From a checkpoint of a small transformer trained on Wikipedia.
Size: MLP 2048 ReLU, vocabulary 16384, 29.4M parameters.
Training: a variant of Muon for these matrices, 324M tokens.
MLP neurons of a small language model. Each row is named by its layer, matrix (up: input weights) and neuron, and shows model dimensions 240-303. Each number is 128 + 32 x the weight over its row's rms, rounded and kept within 0 to 255.
Before each neuron's rows, "fires on" lists the tokens most often at its 100 highest values on Wikipedia text that the model never trained on.

fires on: " by", "an", "ri", "en", "er", " protect"
L2.up1558 [149 154 154  59 158 185 124 108  70 116 109 117  91 158 128 115 117 145 183 134 152  71 167 120 136 156 181 128 130 176 118 173 117 125 135 117 111 129 145  87 131 113 167  80 161  75 194 128 165 123 118 195 150 138 177 115  69  56 194 141 100 156 103 122]

fires on: "\"", "\",", "”"
L2.up1973 [111 150 139 184 120 114  76 125  86 137 174 105 152 105  84  97 145 156 115 127 118  95 141 131  81  89 117 131 105 145 153 182 125 147  98 125 111  66 143 120 127 151 131 122 156 132  84 143 111 116 169 114 120  71 149 168 103 128 127 112 134 144 155 165]

fires on: "b", "ad", "l", "m", "w"
L2.up87 [145 122 113 179 156 110 104 116 152 125 112 152 143  94 133 131 160 128 130 109 147  71 108  94 157 142 145 104 181 120 147  92 142 143 107 121 105 150 150 174 181 137 124 122 104 124 122 107 120 157 112 123 197  69 126 116 154  99 145 131 153 153 123 121]

fires on: " of", " in", " from", " by"
L2.up1040 [101 132 186 114 157  68 204 146 175 194 145  80 208  60 170 136 158 145  97 167 157 118 115  98 154 119 139 128  85 120 139 119  84 101 116 166  84 139 161 121 136 170 114 133 169 110 119 109 110 103 129 110 165 140 106 133  87  71 143 132 159 127 151 125]

fires on: " |", "an", "am", "ank", "ce", "ob"
L2.up1935 [148 175 216 140 163 173 136 113 119 126  84 134 100 132 179 169  62  97 115  33  87  82 145 155  50 129 133 140 120 101 132 129  95 140 103 140 154 131 159 132 197 126  88 141  76 161 169 122 125 170  87 133 147 126 212 120  99 140 144 148 140 164 149  87]

fires on: "ch", "y", " of", "on", "u", "ee"
L2.up913 [162  95 121 141 120  85 147 161 136 149 125 118 124 111 155 128 173  99  97 150 131 116 133 121 173 115 150  84 119 188 131  95 113 158 162 111 156 201 123  85 104 126 142 147  49  90 157  90 163 154 104 101 162 138 124 132 161  79 110 151  47 144 143 103]

fires on: " his", "'", "’s", " would", " of"
L2.up1046 [129 150 124 151 119 133 122  81 121  74 110 122 115 116 120 144  89  87 120 147  58 110  64 186 100 152 128  74 108 140 112  96 169 114 133 180 144 151 146  92 133 157 176 171 152 123 164 131 109 133 175 117 130 163 148 183 132 154 178 116 120 140  82 159]

fires on: "ad", "od", "rid", " lead", "ray", "oul"
L2.up454 [ 82 149 122 164 127 116 133  89 148 134 122 125  72  87 112 102  70 100 106 177 111 205 128 159 130  90 106 167 202  93  56 141 159 130 114 177 134 124 106  64 154 189 138  89 172  79 142 142 124 161 125 127  75 143 115 162 113 104 120 183 156  76 113 174]

fires on: "===", "==", "-", "\n"
L2.up1870 [114 160 109 115 155 136  75  79 128  90 132 112 148  85 154 134 165 150 131  88 106 129 136  89  98 113 115 218  68 131 112 138 115  88 160  63  97 151 118 146 171 174 129 161 117 139 112 147 182 142 127 172 143 169 117 152 129 120  96 175 150 110 150 155]

fires on: " to", "as", " with", "it", "["
L2.up47 [124 141 156 117 142 112 131 110 100 119 138 122 157 152  97 140  91 121 158 128 171 171 119 153 119 165  69 117 149 125  49  85 146 120 111 161 125 163 156 130  80 119 179 170 123 200 120 115 138 116  78 141 110 105 106 114 163  74 120 153 157 120 154 100]

fires on: " |", " of", " by", " only", " for", "om"
L2.up1806 [135 115 235 112  87 146 123 120 156 120 101 142 125  69 136 147 175 117 111 106 170 117 127 143  73 116 176 123 121 124 128 161 134  90 183 131 157 140 121 120 172 135 137 107 154 173 146 133 109 104  97 140  93 134  49  66  93  88 149 135 143 101 122 145]

fires on: " his", " —", " a", "ob", " an"
L2.up195 [140 193 118 140 137 101 117  86  81 133 122  86  85 111  85 151 134 119  92 141 123 111  79  93 121  60 114 130 110 150 116 137 121 141 132 156  78 111 113 186 109  86  92 185 113 117  83  97  97 118 197 135 102 116  94 186 110 132 184 158 123 111 184 190]

fires on: " |"
L2.up1800 [122 107 169 128  70 147 101 121 114 132 125 175 117 118  83 118 113 132 141  84 126  89 165  51  93 121 151 177  90 154 143 121  65  87 110 117 138  89  48 118 188 147  88 104 152 133  81 126 105 121 107  99 133 160 144 130 157 154 159 105 138  62  70  75]

fires on: "uki", "i", " w", "ew", "ev", "iev"
L2.up694 [148 148 142 114  62 157 167 175 151  60 143 142 184 136 174 139 127 119 136  99 171 129 121 149 104 162 162 124 157  91 164 168  88 101 118 117  90 133 139  97 106  99  62 158 172 133 142  68 173  96 142 110 172 124  98 146 177 133 157 126 153 106   7 163]

fires on: " on", " where", "ous", " with", "g.", "am"
L2.up803 [163 182 124  99 130 134 107 145 139 162  68 134  73 140 157 173 108 116  90 112 139 129 155 114  86 106 131 131 175  96 128 114 138 132 174 175  92 146 105 208 140 127 133 151 110 176 178  36 121 112  89  45 141 130 101 154 116 201 107 131 115  95 150  40]

fires on: "\n"
L2.up527 [134 117 160 136 135 126 159 122 117 151 148 205 161 132  61 134 107  92 160 135  99 124  87 128  92  93  74 207 152 115 148 125 165 112  94 108 134 179 119 108 120 143 172 188 147 159  45 154 160 103 150  86 175 110  83 122 134 100 112 182 116 154  98 101]

fires on: "w", "b", "B", "ob", "ub"
L2.up1807 [103 140 112 140  86  88 204 142 151 141  93 177  58 151 127 114 170  96  54 141 193 140 196 124  97 148 155 142 130  96  97 170 138 150 144 102 132 107 124 136  95 100 113 126 160 154 200 133 100 112 136 161 225  99 102 155 131  89 194  96 144  70 129 121]

fires on: " |", ":", "?"
L2.up116 [104 100 140 152 131 102 103 145 108 134 124 164 153  59 143 129 144  73 157 103 132 103 130 101 127 103 134 118  73 139 114 145 120 133 103 200  89  43 140  98 125 104 115 153 103 120 190 165 123 215  85  66 109 139 115 160 129  68 111 126 154 143 125 133]

fires on: " sp", "o", "ook", " c", " h", " Sp"
L2.up520 [152 141  87  71 114 149 115 113 122 148 132 174 167  58 168 135 111 124 159 123 158  71 181 209 118 124 109 144  95 122 118 195 205 126 118 131 107 121 129 116 118 137 120 120 104 166 156 143 126 114 110 140 107 112 153 151 124 126 165  86 144 131 124 141]

fires on: " and", "elfare", "et", " members"
L2.up119 [153 104 128 117 129 118 163 134 116 127 134  85 144 166 153 131 103  72 163 173 103 173 142 122 193 124 131 129 129 121 155 136 133  93 146 167 173 113 148 116  81 160 144  18 130  77 165  76 105  94 174 140 158 135 183  57 112 138 121 135  96 122 162 107]

fires on: "\"", " the", " that", "'", "c", "-"
L2.up1477 [176 126 127 111 165 162 165 116 108 139 143 150 119 129  84 153  80 136 116 126 128 119  89 115 182 170 113 102  77 163 190 175 149 124 129  74  99  97 115 125 138 131 149 137 110 146 125 180 114 144 122 102 100 111 139  73 162 127 140  91 115 115 164 168]

fires on: "===", "==", "s==", "w"
L2.up466 [ 99 101  95 104 108  84 135 184 120 131 111 154 152  86 136 121 177  95 159 110 103 125  86 141 169 137  66 209  77 158 144  95 121 154 113 130 115 158  76 128 106 164 161 124  77  92 133 147 133 146 148 175 151 140 163 146 118 144 158  88 133 153 127  49]

fires on: "am", " at", "al", "s", "a"
L2.up1918 [116 132 124  78 140  98  91  79 140 102 144 146 171 147  48 116 107 118 153 135 134 123 127 126 108 162 118 103 154  94  95 164  71 160 120  97 150 119 161 139 117  88 103 115 154 128 108  97 164 134 187  99 144 119 164 151 153 116 182 134 117 125 145 109]

fires on: "ch", "h", "n", "ad", "l"
L2.up1 [106 152 136 131 151 103  74 180 124 142  90 116 183 133  97  74 142 112 116  91 133 131 131  94  65 138 174 159 164 139 110 102 135 116 119 120 109  94  81 132 184 155 111  95 166 120 126 163 119 162 187 144 165  91 128 128 115  71 136 118 166  96 179 136]

fires on: " as", "w", "ime", " of", "em", "e"
L2.up1504 [ 92 133 112 185 113 113 145  95 106 148  93 131  49  63 183  72 120 155 111 165 116  65 137 187 132 149 132  87 132 142 103 173  91 134  15 133  94 162 107 113 156 154 126 133 115 183 162 126  86  81 118 208 188 127  84 134  80 122 105 149 105 116 133 161]

fires on: "r", " \"The", "é", "och", " Sh", "v"
L2.up226 [108 129  34 167  45 155 142 154 153 140 136 132  78 177 142  67 147 119 132 154 125 127 182 144  77 108  54 121 152 107 133  98 165 159 164 101  86 133 155 118  66 103 113 124 144 169  63 110 116 126  79 124 106 102 144 133 112 148 197 129 131 136 115 137]

fires on: " |", "'", " al"
L2.up131 [121 119 172  93 135 123 124 135 102 122 133 119 124  86 129 139 115 151 119 114 123 121 141 120  54 129 153 130 149  91  81 169 138 153 156 130  93  74 115 148 115 138 134 143 103  97 131  88 129 142 198  66 123  96 113  69 155 100 170 159 122  80 101 135]

fires on: "ar", "ell", "o", "ot"
L2.up1157 [ 91 125  44 193  95 128 141 191 117 175  88 148 113 175 108 157  96  95 147 144 121 105 127 126 124 140  89 101 137 176 120 128  70 158 105  91 159 119 151 131 144 126 102 119 117 138 186 132 148 129  96 117 144 143 152 121 134  88 182 137  55 156 127 150]

fires on: " |", " as", " a", " so", " at"
L2.up1520 [158  92 148  71 111 106 157  85 172 113 128  85 102  42  86 154 151  76 187 128 126  80 164  83 107 131 137 149  75 107 145 167  83 134 107  74  96 122 162  90 106 107 161  68 168 156 112 118 155  96  32 139 128 155 110 151  68  94 115 149 121 114 132  99]

fires on: "y", " and", ".", "on", "l", "gl"
L2.up139 [127 127 133 132 147 149 127 174 176  89  69 155 133 162 169  80 167 123 128 127 145  99 126 208 195  80 145 102 145 162 157 158  82 117 115 119  74 127 137 122 131 105 140 166 128  85 125 176 102 148 165 114 114 114 148 127 103 175 194 148 114 105 134 135]

fires on: " |", "5", ".", ".1", ".0", "\""
L2.up37 [134 164 116 196  84 196  70 146 102 179 194 110 138 124 113 119  77  67 164 154 117  89 162  95  68 124 115 136 132 129 133 134 145  84 121 177  51 145 104 140 123 170 110 136 176 146 118 173 135 110 122 113 146 136 113 141 155  78  39 194 142  96 157  97]

fires on: " an", " well", "agn", "vi", "anth", " a"
L2.up1957 [159 215 130  65 147  42 116  97 128 125  99  97 106 127 117 124 149  58  94 113 134 136 143 126 127 128 136 135 164 116  64 116 119  83 118 179  91 163 142 163 109 118 170  70  96 154 114 157 130 145 117 156 116 111  99 148 136 127 157 103 109 161 112 101]

fires on: "end", "av", "ene", "iv", "L"
L2.up630 [143  70 149 110 122 146 163 104 114 145  92 112 158  95 164  92  96 138 135 119 102 117 135 167 170 134 153 111  92 179 127 173 165 166 146  85 151 103  92 175 115 173 141 106  97 136 178 125 168 102 125 131  85 103 130 157 136  78 166 136 143 179  82 116]

fires on: " only", " also", " well", "que", "eb", "ano"
L2.up1045 [139 107 128 144  96  86 171 118 164 147  82 148  77 149 108 134 141 114 155 185  61 132 157 110 116 104 154 104  89 129  96 147  86 109 118  95 136  82 113 164 142 118 154 125  87 120 135  91 112  97 120 109 157 121 115 131 146 117 123 138  67 101 105  94]

fires on: " the", " |", "j"
L2.up1555 [174 136 133 146 100  93 117 154 105 135 106 109 169 166 129 129 186  98 123 117 131 131 142 124 155 206  95 107 124  76 130 167 121 144 146 170 115 108 100 113 104 165 127 121 118 115 172 140 158 126 105  90 129 113 109 159 103 145 111 113 159 130 113 114]

fires on: "'", " ±%", " Nations", " due", "-", " Academy"
L2.up1526 [171 127 163 123 178  94 140 137 139  79  81  89 138 126 145 137 160 111 137 145 128 110  79 156 125 154  93 121 129 129 124  56 117 102 171 131 116 153 105  85 116  99 156 113 140  97 116 104 185 152 151 123 135 129 162 137  95 148 179 124 141 157  87 140]

fires on: "and", " on", "le", "l", " South", " had"
L2.up182 [138 192 125  43 114  50 139 195  50 125 171 110 135 142  94 105  87 120 115 142  75 102 105 127 151 107 157 168  69 162 172  87  97 142 108  97 122  72 101 127  52 123 156 117 114 153 146 119 155 159  73 153  79 119  50 144 151 140  45 137 167  96 119 161]

fires on: " G", "a", " other", "an"
L2.up1131 [158 150 121 143 198 152  96 123 131 133  88 164 100  99 122 127 118 167 133 176 145  86 144  73 144 106 140 135 157 131 173 106 107 136  91 147 166  91 106 149  87 133 176 131 146 106 113 175 104 129 116 133 127 109 112 113 158 140 196 137 173  64 155  66]

fires on: " ", " World", " more", " most"
L2.up257 [117  86 122 117 151 151 193 142 174 113 172 148 106 139 122 183 123 151 154 149 181  49  97 102 121 125 136 120 165 152 186 165 109 105  90 109  69  21 140 117 114 138 139  87 124 185  23 147 131 111 152  70 168 138 104 102  81 121 117 121 144 111 124 138]

fires on: " at", " of", " —", "ue", " Temple"
L2.up1978 [156 141 100 154 122 123 141 188 183 148 144  54  95 127 133 200 107 177  69 184 139  98 143 112  80 116 145 100 174 132 121 186  83 200 101 124 108  96  93 145 170 125  99 167  94 128 127  95 163 120  82 120 113 115 132 153 177 113 136 214  54 145 152 142]

fires on: " |", "\"", "ius", " them"
L2.up968 [125 201 194 135 117 114 156 135  73 101  95  97  81 146 126 154  40 122  89 124 167 103  72 154 128 125  37 157 125 133 144 158 159  81 176 186 114  86 114 124 150 116 157 114 115 167 135 140 178 109 127  95 148  98 155 158 154 134  91 172 118  86 172 118]

fires on: " but", " |", "ent", "==", "red"
L2.up163 [139 106 182 122 127 123 138 156 179 162 113 200 103  77 135 123 110  93 117 106 112 144 174 130  94 169 135 120 124 110 155 158 121 173 173 133  87  47 115 140 125  94 176  96 117 111 154 157 116 148 133  92 103 150 132 126 107 159 140  91 157 133 127  52]

fires on: " of", "ed", "ained", "-19", "000"
L2.up1135 [119 178  83 171  85 162  89 123 134 109  60 136 159 174  87 141 130 134 158 136  93  68 143 131 108 122 132 152 125 124 148 159 144 174 139 100 164 120 115  90  53  86 141 151 124 107 153 190 119 166 134 126  90 179 155 141  84 117  99 107 143 143 180 186]

fires on: "r", "s", "m", " there", "it", "its"
L2.up1659 [ 76 143 158 135 105 148 129 127 145 109 140 176 164 128 108  92 147 130  93 116 196 142 111 207 168 162 102 106 150 147  97 126 143 187 125 152 150 170 104 186 132 162 127 105  99 135  91  95 134  92  95 153 105 146  86  97 159 118 130  98 176 125 128  75]

fires on: ":", "ad", " Art", " Movement"
L2.up1290 [140 171  53 139 154 102 110 104 152 147 145 107 186 137  70  96 137  85 159 134 135 144  52 118 182 109 126 158  99 153 122 113 145 138 157 149  69  81  97 126 139 107  63 121 101 198 160 121 144 166 106  41 103 102  90 109  91  36  73 133 172 100 127 106]

fires on: " |", " ==="
L2.up277 [123 112 164 122 156 184 119 162 170  93 127 172 118 156 142 140  72 131 115  96  53 133 121 153 120 110 110 105 164  81 158 155 165 193 180 139  37 220 111  88 134 185  91 115 117  51 148  81 109 184 131 100 120 118  82 168  82  97 169 170 208 120 112 131]

fires on: " had", "r", "a", "L", " have"
L2.up1551 [111 147 123  67 112  93 103 127 176 136 103 111 115 152  80 108 118 194 145 180 119 152 155 131 116 209 133 180  63 152  88 136 130 148  71  90 151 170  88 140 152 178  94 163 102 169 153  81  97  36 142 113 121  81 173 142 164 142 173  95 135  97 102 147]

fires on: "ov", " Y", " Yu", "Y", "o"
L2.up136 [113 122 134 155 113 108 116 121 126  75 142  86 107 108 170  98 192 104  81  96 170 103 149 125 106 157 187 169  90 115 121 148 121 159 103 155 121  65 107  92 197 163 156 153 154 114 167 146  80 160 117 101  77 116 158 134  80 109 165 139 126 138 171 118]

fires on: "\n"
L2.up1817 [107  94 142 165 141 110 106  90 113 153  90 187 151 148  85 161 125 185 143 103  30 114 131  45  52 121  68 159 168 188 122 136 145 151 115 127 132 157 122 148 118 128  99 115 149 141 120 107 146  99 116 130  80 156 116 115 118 122  95 156 128 159 138 111]

fires on: " had", "'s", "art", "iz", "w", "id"
L2.up1566 [117 161 139 121 128 185 131 114 140  95  50 157 107 137 167 127 133  34 130  94 150 122 195 142 144 123 130 127 111  95 137 115 100 160 133 147 149 109 163  80 128 138 182 139 136 104 172 142  79  56 122 132 140 133 110 126  83 117  84 139 118  97 165 121]

fires on: " |", "ord", "hest", "over"
L2.up1974 [145  79 109 154 105 129 166 177 125 159 142 114 179  57 140 156 101 121  93 123 120 121 145 154  74  86 136 117  98  61 121 108 199 202 173 162 127 130  88 153 150 106 133 104 122 116 129 179 138 171  95  32 129 141 162 111 102 135 207 175  72 153 105 116]

fires on: " and", " at", "-", " newly", " s", "k"
L2.up2008 [150 146 142 108 209 101 151 105  92 118 115 109  96  25 146 160 125 132 150 205 156  50  67 154 148 105 141 154 149 157 119  74 125 105 122 118 186 132  69 121 147 117 146 120 158 156  96 103 164  88 138 178 101  90 139 122 132 128 208 117 108  94 155 191]

fires on: "-", "–", "/", "-de", " due"
L2.up881 [168 130 144 118 176 127 121 163 180  98 167 127 105 133  89 176 122  94 173 126 132 118 150 122 149 140 103  98 164 132 155 126 175 157 152 101 117  74 140 148 122  87 176 108 100 105  47 119  98 161 129 134 102 103 146 157 123 160 191 159 169 143 150 111]

fires on: "z", " did", " total", "it", "ir", "r"
L2.up573 [118  53  96 118  72 141 137 118 173 108 132 137 130 122 114 154  91 143 104  96 151 160  87 101 124 119 183 129  94 143 141 174  89 180  85 162 181 105  97 190 141 146 110 127 114  83 140 109 194  94 106 116 150 133  89 108 111 138 135 105 129  60  93 120]

fires on: " |", "-", " of", " de", "c"
L2.up446 [101 130 144 183  83 134  97 125 116 132 141  86 106 153 109 138 107  91  99  74 126  86 160  79 117  92 188 113 185 100 136 165 182 181 125 196  93 138 150 112  84 182 131  59 116 169 125 100 162 182 147 148 142 126 154 154 112 150 102 148 111 166  87  92]

fires on: " not", "ot", "s", "t", "ec"
L2.up931 [111 191 143 111 174 105 110 138 121 213  43 146 135 141 109  81  98 138 156 146 129 110 171 146 154  93  93 148 118 143 116 123 128 143  65 102 117 103 146 178  48  83  91 128 106 158 112 113 127  86 115  51 143  87 141  73 140 158 138  71 175 116 154 127]

fires on: "\n", "er", "in", "t", "re"
L2.up181 [130 107  84 161 159 122 127 129 144 164  84 105  80 142  94 119 141  78 124 106 159  92 116 107  76  81 191 140 175 181 130 165 157 122 105 112 193 108  95 150  98  93  88 147 167  74 113  94 137 123  57 109 131 106 136 169 135 183 159 127 131 110 219 125]

fires on: " |", "an", "-", "x", " later", "y"
L2.up774 [124  76 157 116 156  63  88 221 154 166  66 146 132 146 147 102 107 117 186 122 165  98 172 119 188 106 152 111  83 104 162 128 125 113 136  71  72 212 170 137 129 100 102 110 145 145 107  84  99 148 250 130 110 146 149  87  77  83  63 173 191 181 210 150]

fires on: " |", "son", "iv", "am", "ary"
L2.up864 [148 112 108  84 126 115 175  64 163 163 184 135 139 191 184 126 140 139 123 104 140 105 156 102 164 146 118 115  70  97 190 166  76 123 142 136 124 142 148 183 120  89 148  88 131 123 100 177 110 151 131 116  97 134 115 169 132 113 143  28 148 102 168  97]

fires on: ":", "h", " -", ";", "\":"
L2.up781 [143 112 133 147 106 121  41 141 147 106 125  79 111 116  89 103 151 117  89 119 140 109  92 166  54  88 135 107 150 124 124 143 134 132 102  87 123  84 134 138 138  95  91 157  85 170 134 105 133 111 113 114 144 142 102 181 116 180  81 162 140 109 124 121]

fires on: "ed", "ed,", "es", "ies", "ered", "ical"
L2.up1755 [196 165 149  88 140 118 102  95 126 122 134 146  93 122 134 170 138 153 139 102 130  87 115 145 106 111 147 123 132 187 172  98 146 127 117  74  92 109 131 199  95 127 145 143  82  87 183 144 157 127 105 123 111 185 132 181 104 123 100 145  86 133 152 145]

fires on: " and", " |", ",", " It", " They", "re"
L2.up191 [190 104 132 118 112  78 106 169 108 112 145 141 163  67 142 116 152  62  93 137 101 144 163 157 119 124 144  98  90 153 194 115 121 153 162 123 153 157 136 136 127 121  95 171 162 143 169  77 147 118  90 131 177 110  75 109 119 164 100 126 184 130 168 164]